{"num_hidden_layers": 14, "hidden_size": 384, "num_attention_heads": 4, "num_key_value_heads": 4, "head_dim": 64, "intermediate_size": 1536, "vocab_size": 24660, "hidden_act": "tanh_gelu", "norm": "layernorm", "norm_place": "pre", "norm_eps": 1e-05, "positions": "learned", "qk_norm": false, "attn_scale": 0.125, "bias": "all", "tie_word_embeddings": true, "parallel_block": false, "init": "normal", "init_std_qkv": 0.0293, "init_std_o": 0.00678, "init_std_up": 0.0293, "init_std_down": 0.00277, "optimizer": "adamw", "learning_rate": 0.00107, "lr_mult_qkv": 0.5, "beta1": 0.9, "beta2": 0.95, "lr_head": 0.00501, "max_grad_norm": 2.0, "warmup_steps": 455, "schedule": "wsd", "decay_fraction": 0.946, "decay_shape": "sqrt", "final_lr_fraction": 0.1, "batch_tokens": 65536, "max_seq_len": 512, "doc_mask": true, "train_tokens": 950600000, "max_steps": 14506, "dataset": "wikipedia_en"}
MLP neurons of a small language model. Each row is named by its layer, matrix (up: input weights; down: output weights) and neuron, and shows model dimensions 176-271. Each number is 500 + 50 x the weight over its row's rms, rounded and kept within 0 to 999. Numbers have three digits each.
After each neuron's rows, "fires in" lists the words (lower case) most often at its 100 highest values on Wikipedia text that the model never trained on. A number after a token or word is its count.

L7.up437:593546562551531519540574497469583496439465495532519534444574529474546523388482417566446548513475519614480418469536505506540400484425522463395517466575486436510438499447579430515561483486470492516513443539528471549511461472487509448477441590486505462464534423486531459405551563473406533430
L7.down437:438517495517553491515497499468518478504531421434504426528456467432563564520448549469506509525537568404487536554614514428483529571515452556487507444430447558563457487548501522455443557601461515510419397490519516498553460452564413555456496539514539492478523499561514526468467425430486528513
fires in: "with" 36, "for" 7, "from" 6, "1" 4

L3.up348:490473600473495665469449461545476572461382422490462511544484448540519659529553550473502493628569505511497453508567485442484501478509544438417511566507515502504477449524483473454608399467518454586524514548497523547467469493547467495460503429523469594465548542450468556472527554560531516477
L3.down348:589410494602603444511508573555404571490555534430435526390474417496538553443461509464501521388564480418405450564488472467570552533541566561536495464504497512535480504507537582519478551475517581485533510487429454547553520411577476500472561494606554499472485481392514546549495561551451567516
fires in: "of" 40, "and" 17, "museum" 5, "art" 5, "species" 4

L8.up543:580490498489441545525548506390499472483442454417476534557527523482515525548462442598523527534486509477473443383462528445492485508436501517477430434506570474534516433507455550554478496469436595496538550462492415432527575512532538423490486540536468411446548519474514466451444550481421484556
L8.down543:484477589489491492486502545649568587443442574435486500454582614434583546525492450437462460441525491521412501579546577388513587516490520413461461503604508457498556490442556446450588573481505531476460485570489495516507506497463507494587497554551494425569495452434484471543498530634562461555
fires in: "of" 40, "under" 22, "an" 5, "named" 5

L7.up81:513559542489534428455459476477446527559588467533580454590439537503526478485590549460539542501461551395479456468496495514505463468538489601491520496531454504467502418573571516484496457579522453486461520476504514466511546510535573471423515536443600518525540538503549555497428520484383555507
L7.down81:489476500500525533456515564521587538516539552359431480500473565556473533490491468549516469442594425510521463489504448442562474450507443491486467456575537457504523442480563502511532524541573481485634571517427517570493506465521599578464478489491535541493479467485510518529426467504460474570
fires in: "each" 17, "that" 15, "all" 7, "which" 7, "1" 7, "one" 6

L8.up249:462633505560472444589523498477553526465548509482493493509462525557504569506496515363637501463423510539495468404420487570531470502470572466503462507588437448519397438516526606492414463494510506492482452520491508467637522415475550474529454482518558489540389485425414391446482467518539486414
L8.down249:490598560500480527566436451507421564491480454558450426523528496509516498492507475449558481561504495520455471470517537504513517568405518545495488443578435476437503415517621551493501421550482525437490466549590427482524462516600600429516528511502512356538394456455525550425484472498580498518
fires in: "an" 84

L7.up260:532472494470505457594439487525411486495475443548552500450465507580424577553510519529549465493650562503534514565551464519547524364446499457434390474497508476565514490535500551528437489434560577551555490619516428526576506421502618486554483470416481557548508549354609494456496508501558469524
L7.down260:466502427495478554507637559533467424431530575452502516482444487569455515487490549497548581457532477496482479502475423560489580528471540476544472545511484554522475640504529520432463470542509547498497539410458537542490592525569582580541691499502504448381464576455529598518473475519460535481
fires in: "of" 28, "the" 16, "and" 13, "in" 9, "to" 6

L4.up419:576544515470526556544434501516573571481492524545559547543465470622498574619576465447506421451425450564502464462535481575466472474402616486402503459547440467504441479528476451492502469480428551550564537575454463461514458468565481572488515551441487518454487458476427493427515507483502507415
L4.down419:617435462572488461438525422588492574520504515522488581537384398478560550470476533505520496457558426493507459488551468546496501469564499453416472561575551517480460557490469408469438502438547647590523538510502492436419548382480523529509472433492529496477477535488422585535461483566477533539
fires in: "for" 51, "of" 14, "air" 12

L7.up62:511514552493606514585448488474400514472484499586481526544495464556411491475603434469540491561472450612457472609448445476499476344474496474482502558532530568456542501425594584500510446472588513439470549573542470627483483550476475442515494532465451481530480437476587525525438536409492541516
L7.down62:507566552437594473547467508547541510531479506578435532473495454466443625513549532418606489501620529482386422547447499471478469496508470560527562431540521528456476467460522470509565504506487512391485492527443518466480527459418543517602475438456462440495516535484535484480470520415517493537
fires in: "was" 27, "is" 8, "place" 6, "as" 6, "are" 5

L4.up1315:503567580477469500487421584514483551495536527488529530424441541561535424436378488593480425484528590534530434491608434595513522421430562555503414551454578565488577510450517528541492525526467505487436575516537386443481533521428608593609487507463571518509388495432511487477462544409478536486
L4.down1315:508408572434432517365448468519485478601427534466495523463537505587499494454511516526522420516549384471582538523582555482628497526578439513489480516499458600478565542526507457511493488491501474615358491568438502507549562485464618471461569521440459506548530486473460456461460473533556480538
fires in: "its" 66, "their" 28

L8.up1256:571515506531521560560458526421567483544549514491524439503440556437470481524385491493477514476458431552535425528494503554457469578532549478516582448519395476504492451568569443453523487423486557465419508500464512573498588414523496547547457519520491552583500512432517466453447494481467498436
L8.down1256:502358335484444563442556511573533550507445553524509526503474483597515497477559479453536514476505472428333479509571504524617528516537539576470443638491579446448443511535452494571457531536477499554519492480497437492507458445521481391491467512436521556520543467536504500438574404529424533554
fires in: "with" 37, "to" 15, "of" 5, "by" 5

L8.up749:541497549474423508451492488514485593477513422409507461597532542537484534484470535571461496529494466512453572426455513541481466462459534489408491456574398527612440457471559503470470490536487621500532452441534518493537531425548507509515491560547494553433485440504482528452525497449387480443
L8.down749:474592491534534439441607544487482445556365505523503496475466431505448540451478466423526529544550457515404511493460533518614529425504504408497559450493530590583554465504502441414554503536408502456538480429497601484542573567525482477422527435556499509454563624486520604513531495457448534584
fires in: "the" 42, "of" 40

L3.up1478:450528584614434571517473372453539528537487519520465474511572429519421507528530569417570456571551481574481490454454494434428499593472567458502528437454551422557495461470569481492406519510475534602483512469535554493491442454542586493541485504521446484437475462481417482477458599442458517437
L3.down1478:575534425440500474428543518554460532560475506548522436496463526411503492518494430454531445491484503549525460501484401496467556511491454602406472395505407587515479484457514496498511480509421461495569483427468473666488554530489453421460534481637568481487430574540423519459465389461476408541
fires in: "born" 20, "and" 14, "s" 11, "known" 8, "a" 7, "led" 6

L3.up1309:544562484463536522492455491491433482520426559503490577472478419524587438479389468494506520450550460500471356384512497512560496390460440534493455499515603565507480515504558561561595529519586473508471549527558483524489501516508494528461487496597549508509486530449466550495476533493482471416
L3.down1309:512517514542473478533557484508529485482481420540571518473549531457498527505504488533522483547416485537566566560494462532530558621517557471454475593490499537508520460608557555405626600523480369508552539519547596484470472439496353538592462502489442474427441534486455459511469522440536609478
fires in: "is" 27, "a" 20, "was" 10, "in" 7

L3.up58:534516517438523541529447502444434526452554453632520425456496520506475561418407439514577484638534484471498450385519519605432468439481544493427503469609574466456454452478401546500461487494390532604408555511508552467559478494543533534514473557574585493499499539475439492446558566566450542391
L3.down58:545508494519487482447467537582477558548463521488499434519547515674545506605476454447517500381494532525467516430524554520476548545531522540455515430587462582434433531477524493499436463557462523413585497519479559545486524534583488445491507416543496434504441459452485441541422497556462397550
fires in: "the" 49, "its" 5, "an" 5

L4.up172:463557491518461550588494490376484524533602488457527527522529477483466607472453500527614561569501515513476452435516445521428477529520518492483445443546495495508472480490532579453515539363564544559432444464552505511606554476544498544480512456491563525504424518452496464432547508497457409404
L4.down172:406533533561467545568468584474404568537504461448505421547504486570532505457476413595527519459424520463532411515454505553546537456416507424497488441466475481418522544537548482531525421561559449605541441515466514492556492454590647559422608482553494426538522477460484497506577489478481474412
fires in: "an" 93

L3.up225:551512517433545503525505510499495527586537504546517511538487574372604564579489404642580496484429536471514462518481463522511478528446494544576476439553483530589470495544545442520510493465491488438476490453580527520492530467478520497522461538576457515469444492446486414394499558487452496450
L3.down225:441484436523420436475498538582520519487550459490352385470517451545550513539419471399466510569508429506492453541512472419496528496565468445563478472550539480428533517434495482558543446426497520485508528565482532556524493525420522480492478499439495524531563495440460460476414507467590572565
fires in: "of" 51, "in" 42

L8.up1273:639486470525600434441471379514553600448454515562552481554564439504446503485478455574553470523465435535486470520479414477531475445531493486495506439532508502485540429498496478534438527441496503508555479513495524585539566410543507568464418486510459551357492487486437548453534478525547490603
L8.down1273:501428532541447447540550506440470489566570451522471491539509558459411545436489507423531556486538527493436491505535510440544486553474441582571574439509512475466493477494494534491555457539576498582589474390499455529473363569515514448523555557503543459352415486405470547415396502440431537416
fires in: "and" 36, "of" 29, "for" 5

L3.up626:586528573453503568522425486488512512413597436450445489527450535473551491593438489547513592491455539570527399505530464597558507550487516488541441457451527409583481447503490427488533488457591569558430525514458504461567534513478581490551477479607511490503505487423400399545468598530537481450
L3.down626:544427480508484447461526558484554538539386549515452556514497509560448522457512532513452424471542410403476560594442523452499563533481472456527490555536415562398517504430547556600488403581458413483508543447486548479517485505432467478482495574483425572519503573522535516439435445451546373560
fires in: "its" 19, "on" 13, "a" 8, "given" 7, "earning" 5, "his" 5

L3.up902:580486555536414592567516437460568477384394487470515520547499519579470518512460419514445600485537553597472485473563496438526455537457596469562511465507562374533404511416513516506475405556482545528430433531489480546480559523444534522449553474530475487477503420539432488456430658482500560393
L3.down902:465435514459529507570511619538469517585550524523472482462517364509574403562504447540517529464531602413509526492545471485498633500510506438556500514509541515420569450527538542452492472595437503525458445522483409486521529578498529457473502504555415480487494538446480562490484448499456472593
fires in: "on" 40, "from" 33, "during" 9, "at" 5, "for" 4

L8.up1026:569561530545482459474494454573450562528431491448465540490423434527463510574364414515574527549593507506492508553548515532491458432448619490507521469438588413540446430444485453353418497497528458522548414487521483500504461459444552460544410502504557456421556370515505400442555493509502576514
L8.down1026:543509497501492486531520438408519474460561545490509476588498466490608498535536506467524557487523514530470445617497510365522542576522499463400518486383414558496459461432488528534375483527521536633414428400549509474471419480551509442520570456574514420501477545500510447582464509455487547523
fires in: "the" 21, "from" 13, "to" 13, "and" 12, "of" 8, "on" 8

L8.up1148:551606510448507453423527473566518492492391480570560484586529497495497513538568560497521427535536454511465467451594404510445519596431464584451479476533474516452488389483445526576436509498586480549475512518469581521482489503495566531509426541553469583477422504467579558460468579624461457517
L8.down1148:499475536493546468493513510476524483523480488485597568442458449543587431470500517517489456387496519410432475425403523404534459519584535632482516471600563500418465559552452473606606518469406527493614506548549443503477449567608573415407474457539572547429492470450489528554380476516444533512
fires in: "and" 76, "other" 7, "w" 4

L3.up920:494509513618448579493533559464513478463565411496547515558451546663487486465546495503483524491395565461466463489432481485507453452452572529535475513511483451545403470551493528496437436409458580576593489564473470456528476457477510511511505543514546527434545504486568528464539537517420506526
L3.down920:563532529583491510465432523559489511497584459551483439544555477546481535422518542485417521499449460447423500487511597528554583453478599524482530341524595484485555541368549590451383560457465491503502555443581496617522484419540569496473443491532500506465532501430642584482441551538497516478
fires in: "of" 78, "the" 9

L3.up880:468514538457570524533522374409484516471516556506511562489448589419549567535466497638460568466508540508503505569537428501425460555537505488577502480488439441543425524466457432408570448456544387531425571501470512460512584508575607463483541565456459446533523465560510442519486518477458442514
L3.down880:599527504467431450433522545546486513464515478484432456493499300603496496501528525526530474492525499438435545532481519513566511535558422491512523498469513480473594467475580527515388540604493543468547461505552486494510503511495508599501507467516562521515543597498532507526475535510505518560
fires in: "to" 33, "on" 17, "in" 16, "at" 8

L7.up1066:519523453452465438448481502528494514597479532633503561488421498539469550521486549495552470516525533515484466527543417557484411497580452541575474504588493407549573447566483436475474500394616509464442525522545482553435517466496535512507524479403470502494405512420511583484503502488505529474
L7.down1066:550488483548559500451506553463516558463450541502472522521545519539462560508521495549439456467544497470613533431535451495437411492522419534379484400448475517541514556513542618585589504505471599564461519502506435527510480486524453534527486540491492547474417525555539604508439472495446508473
fires in: "of" 41, "these" 23, "all" 13, "those" 7, "are" 6

L4.up1023:495550558568491499565508472446453446437439486430577538566440516500515477542522459436484451487597498527508507533450590509616557502477371499529442480495426500512486469539603505509588503508466441496537462566428382477550476497550559514516462588524419476520509510577425550448529536526428507414
L4.down1023:393410539419507491435522480540472515449415442480524490457499497610527571507469464517568498505519410528488528483563432496571549548554497411460530477369521450532537435486524461423461508461553515480545447610521570492399369551550525476602420367529539443419615431503529422559497592537570472534
fires in: "school" 22, "stadium" 13, "cup" 10, "championships" 9, "college" 9, "home" 8

L8.up464:555557486544528477463512482555527543498569482480476470505439561573555608494458452592519590573500528461492491505517462517505478494524513556440455483579511511476507538588547561469445464438601461534468525573512458510487684386429500471395419563466483576576469455492463529503504536583456370474
L8.down464:537507439558523592619517475492563540477540449457545468480369562524571451410578464437585515482573397516519521442480460553490476567502534454491525401492547481476600631500504490489551550423531516551554484511527478510462620378435466540473494406491479522398565461490533514475443528488453515560
fires in: "of" 55, "southern" 4

L7.up1291:463528520517474525510512509521421516569437513441518552455529566562553523578445513453504503544505563555369410428562547504540431506484562525479485464358461513571470461546475485498382457467420588560494520493501495512581554436510578489560474536484525557423518465491456477494511541513511481487
L7.down1291:484474468491543462464453519349467456527479469466530435556497398454531499523589519497474570514602465534510508545481507460533490411501574524436509536490431525550432491492523432461448629422496473472460538400506560499554532501470461563559563462568455485488506565477532522465561524426496508556
fires in: "as" 23, "by" 18, "the" 11, "to" 11, "with" 5, "a" 5

L7.up98:561539540545586576427529465482493534457456562420509429600507493430403493489601500619488581555557466547491441514474534464448530494455513487533526499528459574513522518449535507434434524442519438498553468444479444459519461461511506503504543538523541437492489412422595525539548560482500520349
L7.down98:537455520469543527593483496395519596512391519600491590528549454479377451475448521524405557529447481404447425511455520518614463528538523507500521441564480562478569503506527428492536494503434478498418561472368577454613434561491650501517567445447452545497554427482474418430537501505500499523
fires in: "of" 28, "part" 8, "either" 6, "up" 5, "named" 4, "end" 4

L3.up344:485532530441572592609517489438529488610611533550531457454481462486480504539481494455497525503583518568530451435567457546416506465491491454529462492430570534482427562505472517507624493517526514514388496458425489471520486521483574491492511551443454485471546416471486562507555473507460507453
L3.down344:559503535471387433384440471466486418484512532450435530514526449582492564504507532565435428542548519478474479533474571473504506491447467524460586472495477486488540489478541557540413536419457490472551497414565506570521524547447589499476443565558454558523523552536423474498528616562518524611
fires in: "according" 17, "is" 16, "until" 11, "was" 8, "it" 6

L3.up1499:477525485545584549500578457445507542535436534458543605538459544455545561522511497498514613519458502473482462521528542558511395517456518468550454475481482389507437421612565476474604481463423521520556445500540538494568560468548543512463454570431441519514511497498467520420463449517524505427
L3.down1499:387436480565481510527498492628498460422423506551376552541498519504459473467518479391481478534559430488451462565561546509559545502553519444512451482522525428475522481396442562524511417508589477456567505478523509381514481490470521523512453511516494454417569396486441443441410525465542512529
fires in: "in" 84

L7.up1248:566613558478508526508486524404503485468523553498504492423470492527539467510501477416482503558493500452520554442527440468437498521475452504491454493466587474578499409468570473434485465513623562520548475537489479499512535504437551503504485531539568517507415505495453528451495461450426457435
L7.down1248:484495454552482494480555537492517489542488441561405483535528446522481513480478413525492509478531528448655547450553431560413516454436528597458555485456480484430465535529522516488559483626568480458570518452498573591502477495527541393482610571479500434532490551547466542505480617437453455546
fires in: "as" 37, "was" 16, "is" 12, "became" 10, "been" 6

L4.up25:452521540520458471455578394573415440466513475449517488428524516549464447540543466571533577500536505562446476512583505507452479489489455496456427470508497390456463433438470498535523522516544533522576574484476488522502519450490527541540502533483534519474480323444474471420529643545451485443
L4.down25:495540549513471592482556557458493550532574401514492484514514470558452394494508436444547446545459477465485510493447575467488488520439577490533485621561472501450513463494521512504535526551523493502439457490599593505485532530604466476484549513538577491470566520441492517540497519501392613471
fires in: "from" 45, "zone" 5, "in" 4, "field" 4, "county" 4

L3.up1009:526527551552492619506555487498479526416499497423482556463474484460459427635521475447467628502495481684428487536528465528553412516450464512526513498495535477521513456376546473469486517499459429512492426537451505606552605461458611529462496532551398468490505512451399438476456650499505557429
L3.down1009:442479504410521402554401507479459564514511552493515424436449473450519436440470525501465427512425519423497521510478500516501594581477471527528497470532441455501498567564544518531475447525576523564408494451583548442515458503605425452512496455589543557574533479503602498476471388528429483538
fires in: "on" 57, "across" 4, "up" 4

L8.up174:515532503602539572484495512540510498559478498642562570509480605517467568548444566506519482451541568536479465460527422425528542563577546556475479474499458497581513521660561485516415501381544423501391517478553506549451450555528414432481461471508582495519389503465599388480418444480461519517
L8.down174:621548556415483422498438448569526499541448571531529532424540541525511465443570419500484479484522417552510543481541464398504462597462419411463471511527481410524488591494470521498492475549482486495559588527525486503482539503558553564501519480531451480539449542459499489498524554445442468572
fires in: "first" 24, "and" 22, "a" 17, "of" 4, "two" 4

L8.up300:453525571539503486426573538482509581521539469516494477501502494483512530512525443507584544516467513553413443428485431460460380490546493480486489462539390531484397386442501426470429443504553539544556540460464525478528539458547493567408515536474517547418523503521532394449551566464408494455
L8.down300:491447528577574521540510518384497529536490487524494448473471594639393417485536472511404584395531486496441489501512438480461513486468388568499466458513451489442477492505556512390647472521509494571489531400457444492570381580526533539450438585495485602410485518471528533440542476500529474567
fires in: "of" 62, "and" 28

L7.up629:489520490526527400533393527435488517537522487445543522572475462485545519446542505443595488594489532489448433557523458547499509561540446538509470520523433550454492503605490504569501516381544542569491494487606462494516510431514574545473494455618544557492496581523396470464499406458430493491
L7.down629:484425458463553523483501436486474507480423497564473520515572474431443455462565501457445484589615486465438538484562457507415454486498515536502542487415501428544544488557550512536490505583523523425465516455598492454455445468502519554474447551492399529425447528504372519354562588417529468424
fires in: "a" 43, "an" 12, "the" 6, "top" 5, "50th" 4

L3.up1175:513533571498513468462479521425478488408528457531545511480550485562489527493406468507517526478462528478527434454538450597491411505510495527517481507417507483484509422572564525473460512530549478495412469518486357479558491449492466516508477563462504518556461550435484487426415483480521517574
L3.down1175:477501477594406554523551452433489529584462568513513485525612464443595491519529498501422504516513429421522514589460458556552510498597489503536602470477472478415456479531471500538570535525443445504494534504410444448487483459481424503485516499508590481563516603610493454519443624457556504499
fires in: "first" 24, "his" 21, "year" 7, "their" 7, "debut" 7

L3.up1524:471550559573510454476502460504543520441538538550522491606501579450534556517419465652574513539519511484460404439573458551509458579441524551568464440601455427609504443496602541508461407455440491488500498517514418479475521477556534547512500475629562505555441554516488543499469542517472553490
L3.down1524:478454514502461521552464460446581484556447494573554476406481523528453420489493509459421490525467451514517518401510492519446595486442489617505575509537499459547575627539519533512598501510370430459396495496526544432497493518633467477514495448457499527521447441448407526557490534535607532617
fires in: "more" 54, "most" 29, "less" 6

L3.up135:466506524528588539516510481429462502560536480511501562524449472526485521519442500508521491507504499494499505410527537611550506514503495441514410520397513518592518439552530544462531454509475579509433521417461542415489508477464590522557468579565599602381548500517448524494502540470436464366
L3.down135:517512475490454499519515452503519473439455528519416477514579523546510586510533524406537535482461516542487498466531579530538508518458558548478566492508551484507472515429472487386443568497458490408502511556461497617471474553514512510502482447450479521553495513521568588441504517428432577509
fires in: "the" 100

L4.up1091:512544639495453592481503446375470475546503545484487539613478458494523501471475471543549584544490565513459456413482553467500498490478542463381446440452519504559458446506517519481577541517457517539585528489467570522567552514417532489491474554472462473467506502515471478548519547549527451410
L4.down1091:438514497535553455573499521591569450557518356542389466520461458617509542479485568463407472537564536452585502521540502539512513453503538481516508463515444453520495463494488524646441585541445561360422484459479528472538455449498390502489454535470478575480458517490422471574533446551469541576
fires in: "is" 27, "be" 15, "became" 9, "become" 6, "being" 6, "becomes" 4

L8.up567:509564500524456555409537495471599519517512514556516440523550612476474578453530485563499463549526472560369450391484501514466354510455574425480485429563487528562527400537491560448416467480468546429479487497489527486526547428475540508505522506504566442371480474514532429459474516510488511494
L8.down567:609555500525484492530509494523512467497505536485520361547520577574407579490466485520573501446517407596466461445443491525494453481555525429518550543543482492425498496492444530550568399493583510587468499486529449557533412525507517510477464471521466531558555533445555530481453416531517531516
fires in: "an" 68, "rodrigo" 4

L7.up1157:608549412483481501457560457455512515564524482583554577494545547465524548521575475482540581497595544483437457469528429439455394551503589473515524467578443528637405532507494439444510498412537603483471525530549528515506557469485589456464486485442466573474434523469535551477422595428440519512
L7.down1157:572517397487523457464533483547452518502471577514437505524517544464421515535412433533547495492435562527540508527573493414482439524612392486543460523528423557501511543525427499394590530551463568477425477463513517535470613538468475506489538570461482550415436585532545508455399560473421542471
fires in: "of" 66, "are" 16, "among" 8

L7.up860:494513571467581474489552525526452521604501503553497595448504510512509503500479487423514562519519500542496570530583531513506448572505537379526473477493568518480511594549517500552553534551491533531465598515579383439551494508580558459546442518421418502468604502435491470498456451506497610499
L7.down860:489507432473526559471481490515536552624452393504402474535445493520433612521550607489487497557524523462490543461470511573423457419516565464530467394484513559504386556515550560385521491490457567584483532483451417514441562535463527535494508595558525538549558435469491444474499553543557567407
fires in: "following" 29, "during" 23, "after" 19, "of" 11

L4.up1162:595592502449550469531477524562501500519549497521544528466440504542458482444466533523595600468631479483535604534621528529540487499434571489465439485456539471503491608440523604511478427500554502585553500529590452450586516430468539439432445542412517509541502448451464452415417528544568557474
L4.down1162:493437504478474499474564448443502446487472437570575480427548538507492459443518503465469438480466437521606492594465534452577584516511525522519514483592487403414527613341547481604453520451488571530531556507540429533487425512550585512486478497558442555479516533430458405528516609490544502535
fires in: "the" 31, "during" 23, "early" 10, "late" 7, "of" 7, "in" 6

L7.up166:536618502414572507557457561501555479536451524470506479490502474556581556511530459407574556478491479537471472523460457524451529453571507529526407511477414490467508489596527436496487502481591492508536469510530506516499550497519525477524465480580536468575543560481499537448463388454493504508
L7.down166:571476445455485546469487506476595475592422569365439450415509550463572509433456583455503577506553481475516538405436453411456434458482543490462491563441552452468517557480494457555612454516439513518506493471486503502554576496534460456512522571540421483622578508477501475453495496486498541518
fires in: "the" 22, "a" 12, "to" 10, "as" 10, "appointed" 7, "of" 5

L8.up228:595520496496506563468498430490522541501563447535569459531524503509422515487494467552500567544586419518503449512485448550470472555452491458551497498641538472482464394360478476520465443501571538441510579447426495580437550406595520484558495532546513511509438497476496563482497574518476525548
L8.down228:464465520417391545498597448590492514511478581514379542349544532499445487531465483422530498536460528577622550532477454423568465566432523418595516569408523596515483487429494480463642506498460450499528471511477558506483524490476468398506471419405569553439479544478501529478565484542496532446
fires in: "well" 23, "known" 17, "and" 15, "or" 10

L7.up1518:491468520552514481487667515465445511471448561560513496550520508516539523526482410542585591476426434504466454533541481486517442485539486583506441447476569531492493429625520518460512532491467502452504460563499473525475488382535565540500434513546483440553508481468472356430456438522487434445
L7.down1518:509557574497519454492503546421425489439489469530542464491428630569470531538455369524515483483478444520505431455509437516557562526563520489503514438450532403458474437506470499447503499455479544513533622400540482556511547473517531509458591484584461410443453614565478476375510567512462523481
fires in: "to" 22, "into" 9, "left" 9, "in" 8, "taken" 5, "of" 4

L8.up272:522512517429498497529475541508492543508467596465482577437487484519572462467446460537569524455513465536424572460627440473548490636423520509474509448485494531495491514488500576484453568444563573583401456434502470552573604377504465518467472419530485503511525405433562452401463478475539593403
L8.down272:476451591560479566481434512461544516560525431460480416497545469455502377481502457477595413484431448442528522493533546473505540625486460479478563409527590449475499415464450410545494460540564469528425437487561530568544472520445463538539407484446541583510530508475545496512445499556418426463
fires in: "in" 39, "of" 26, "under" 14, "from" 5, "the" 5, "within" 4

L8.up1424:527559415510563501498486516423468466604494509480507502471505479489468422492493522403512417507471519498469487498584436595536473546387547470475603515448428553575466524607422477451483633472392514509470487518524537534530599432616504481467478445519558524415496480479482539478521579557571481440
L8.down1424:509482454468637447541546558498538449464469564528554531559547555516465543453516442512387499341564492517429497517531485516531458482553489619461481478507508541417441477440499504532486403531480393480575504488434545492479426496455463528570451486521485531429361477437497467485487483460437481567
fires in: "of" 29, "to" 11, "known" 9, "the" 8, "described" 6, "cast" 4

L8.up438:573515407420500517473458520508488572500567552503501534524452468446425488481516559534468550501528571490483475497574432484470542507478526470539498497427356548538516596611603504420437491441614576484529493534565456622418535508520540453547486496473501443406497500422593432545572489455501476461
L8.down438:504546549487470477570577477499489524504440609506464556443449388426513423511473433453476484536509487532463459466396540498534476524542510495507549455558492501490511429464598552515509472543431529531483381498477711455465508460594528519569511495457492429485511414478437481510521516446519461452
fires in: "of" 41, "to" 17, "as" 5

L3.up889:471504475462459458536541478462507491464531556460519554475480554469501539413501468565430521484428456560447443493598493535558484580462519437559502498528467486552467597529507469475532484477398432415463505568474436548524482434597490539589501553534456480455513474513461422497404556525526525475
L3.down889:561538506634431483473476508560519508526564490483410453552401416457506509546481439518480498449535519504410542441436522481556562452501512491553498455539519605481549541447444490468476550548442574491601505508534571485511488466461501504542538509398527542493605487518515485523402547445529497577
fires in: "of" 35, "following" 12, "after" 11

L7.up1151:505563458522444505628533529467473535487570510558540593540456511608469554489455566559500577539534489479492473538492490480559459534462533537569395466442442552571495570510469544539513467535489490532555421478568358453578494457515443555487483479507504442457519516536507431428453507551425497520
L7.down1151:431546478476486495441440435524432556569398470442486468462504442456483473500441583505404434475444439430502504561478512467506477548463552547392596536499491511391447561508589474495490492422520506483418414508516403505507462535526506515531466545471451467559487525537470566516541490476495471506
fires in: "of" 39, "the" 18, "september" 7, "january" 5

L3.up1503:518521505492593666484566477436433465574518509492565547533473432505403455480612498475529561479533462540499507558509513529598524483552546479488548458462325535556405491507578562520542500465584628553523359459532572410559564463493472465511456521495393443451581509452551483543483573514531431364
L3.down1503:591436483503580574518485547441503517513440492605578519516471497513434453464475513561558504467536505415564440503532455465492426532526469546503533501572498442519500492422472538482464498573461427572431529494434468494421436494405315499463448537423486529444572390537481497556500455525536527465
fires in: "of" 18, "role" 9, "film" 9, "married" 8, "at" 6

L3.up1146:501483557530412600469513449505496485494446436424502436543461558492518512480560618518449461568511535606522467502514453460499420489495524479470505537499517600539548421497459409465515455498548515570458474480492615556535589512558627546498505497489518540516469477545465530454585593457421501429
L3.down1146:457508551503510471443463458534454486475520390514480522549430501383470402489507524556445468486462469545491483500564462603554461600452457550390514451453523503499551500523503474541528497487482443381405458514572480535488440597481510531473448490469393486544472572584470490514573498452502433475
fires in: "episode" 18, "s" 13, "and" 8, "lost" 6, "released" 5

L3.up640:634547496514473471478421492567514563524613472563492456569491480526390608518495561554571548530558508551533459444552393517461507608546503517452425493552490454543549445541450538428356504470528574559448479458501493497502467445492559530532535474475530497552404463461442496541576405520477519495
L3.down640:505531460478466451592465431463418484577479550553508522485491561537555575458508485525472445461503522502511511529439566522492471466489513507510434539534524522512533524488531552480502549563447510537567539416463468465427514439577424555577535448503529535506513457540567481573510550491532473523
fires in: "most" 23, "more" 12, "best" 9, "popular" 5, "major" 5

L4.up1442:587534598524530526495457426550485517402516471470551441523518574439417519522510509517478506494578527595461476460566492495475522512504557516422476470517480584453548517508500495480472586382613559574449566538478369526446478476524603437503494449516581453500459460503462449481479560472478515534
L4.down1442:429550469582500455520495457595458511515469491431478429607491450459524463451525554473516533502387532504417507487573408530406547457487475521466454459494517699530428458431475447538580549470482486511506591417492543538459515539517447550496546422495520526508527464534486559473547524430442504457
fires in: "high" 15, "leading" 9, "appeared" 9, "top" 9, "career" 5, "exposed" 4

L7.up308:474535615494592516496514499485560530503592465505530463481564486502563553556588547372514494522501551469517499521538572568539463420524535429559492465522539460520489434452496510474506525553507464584561584506494508529485602463541473554578504510461521590445450472477560511449443490441441550520
L7.down308:474555405593539473488533417463589419469510484439450516474504495492461561503521523520559412466515551496503486598525443431480497575532462485546499487507572479463556495515501494466570523512457533498561491391535572516516417559502523556432398545480406521499486559500475488620510509499515581476
fires in: "and" 48, "which" 32, "that" 11, "who" 4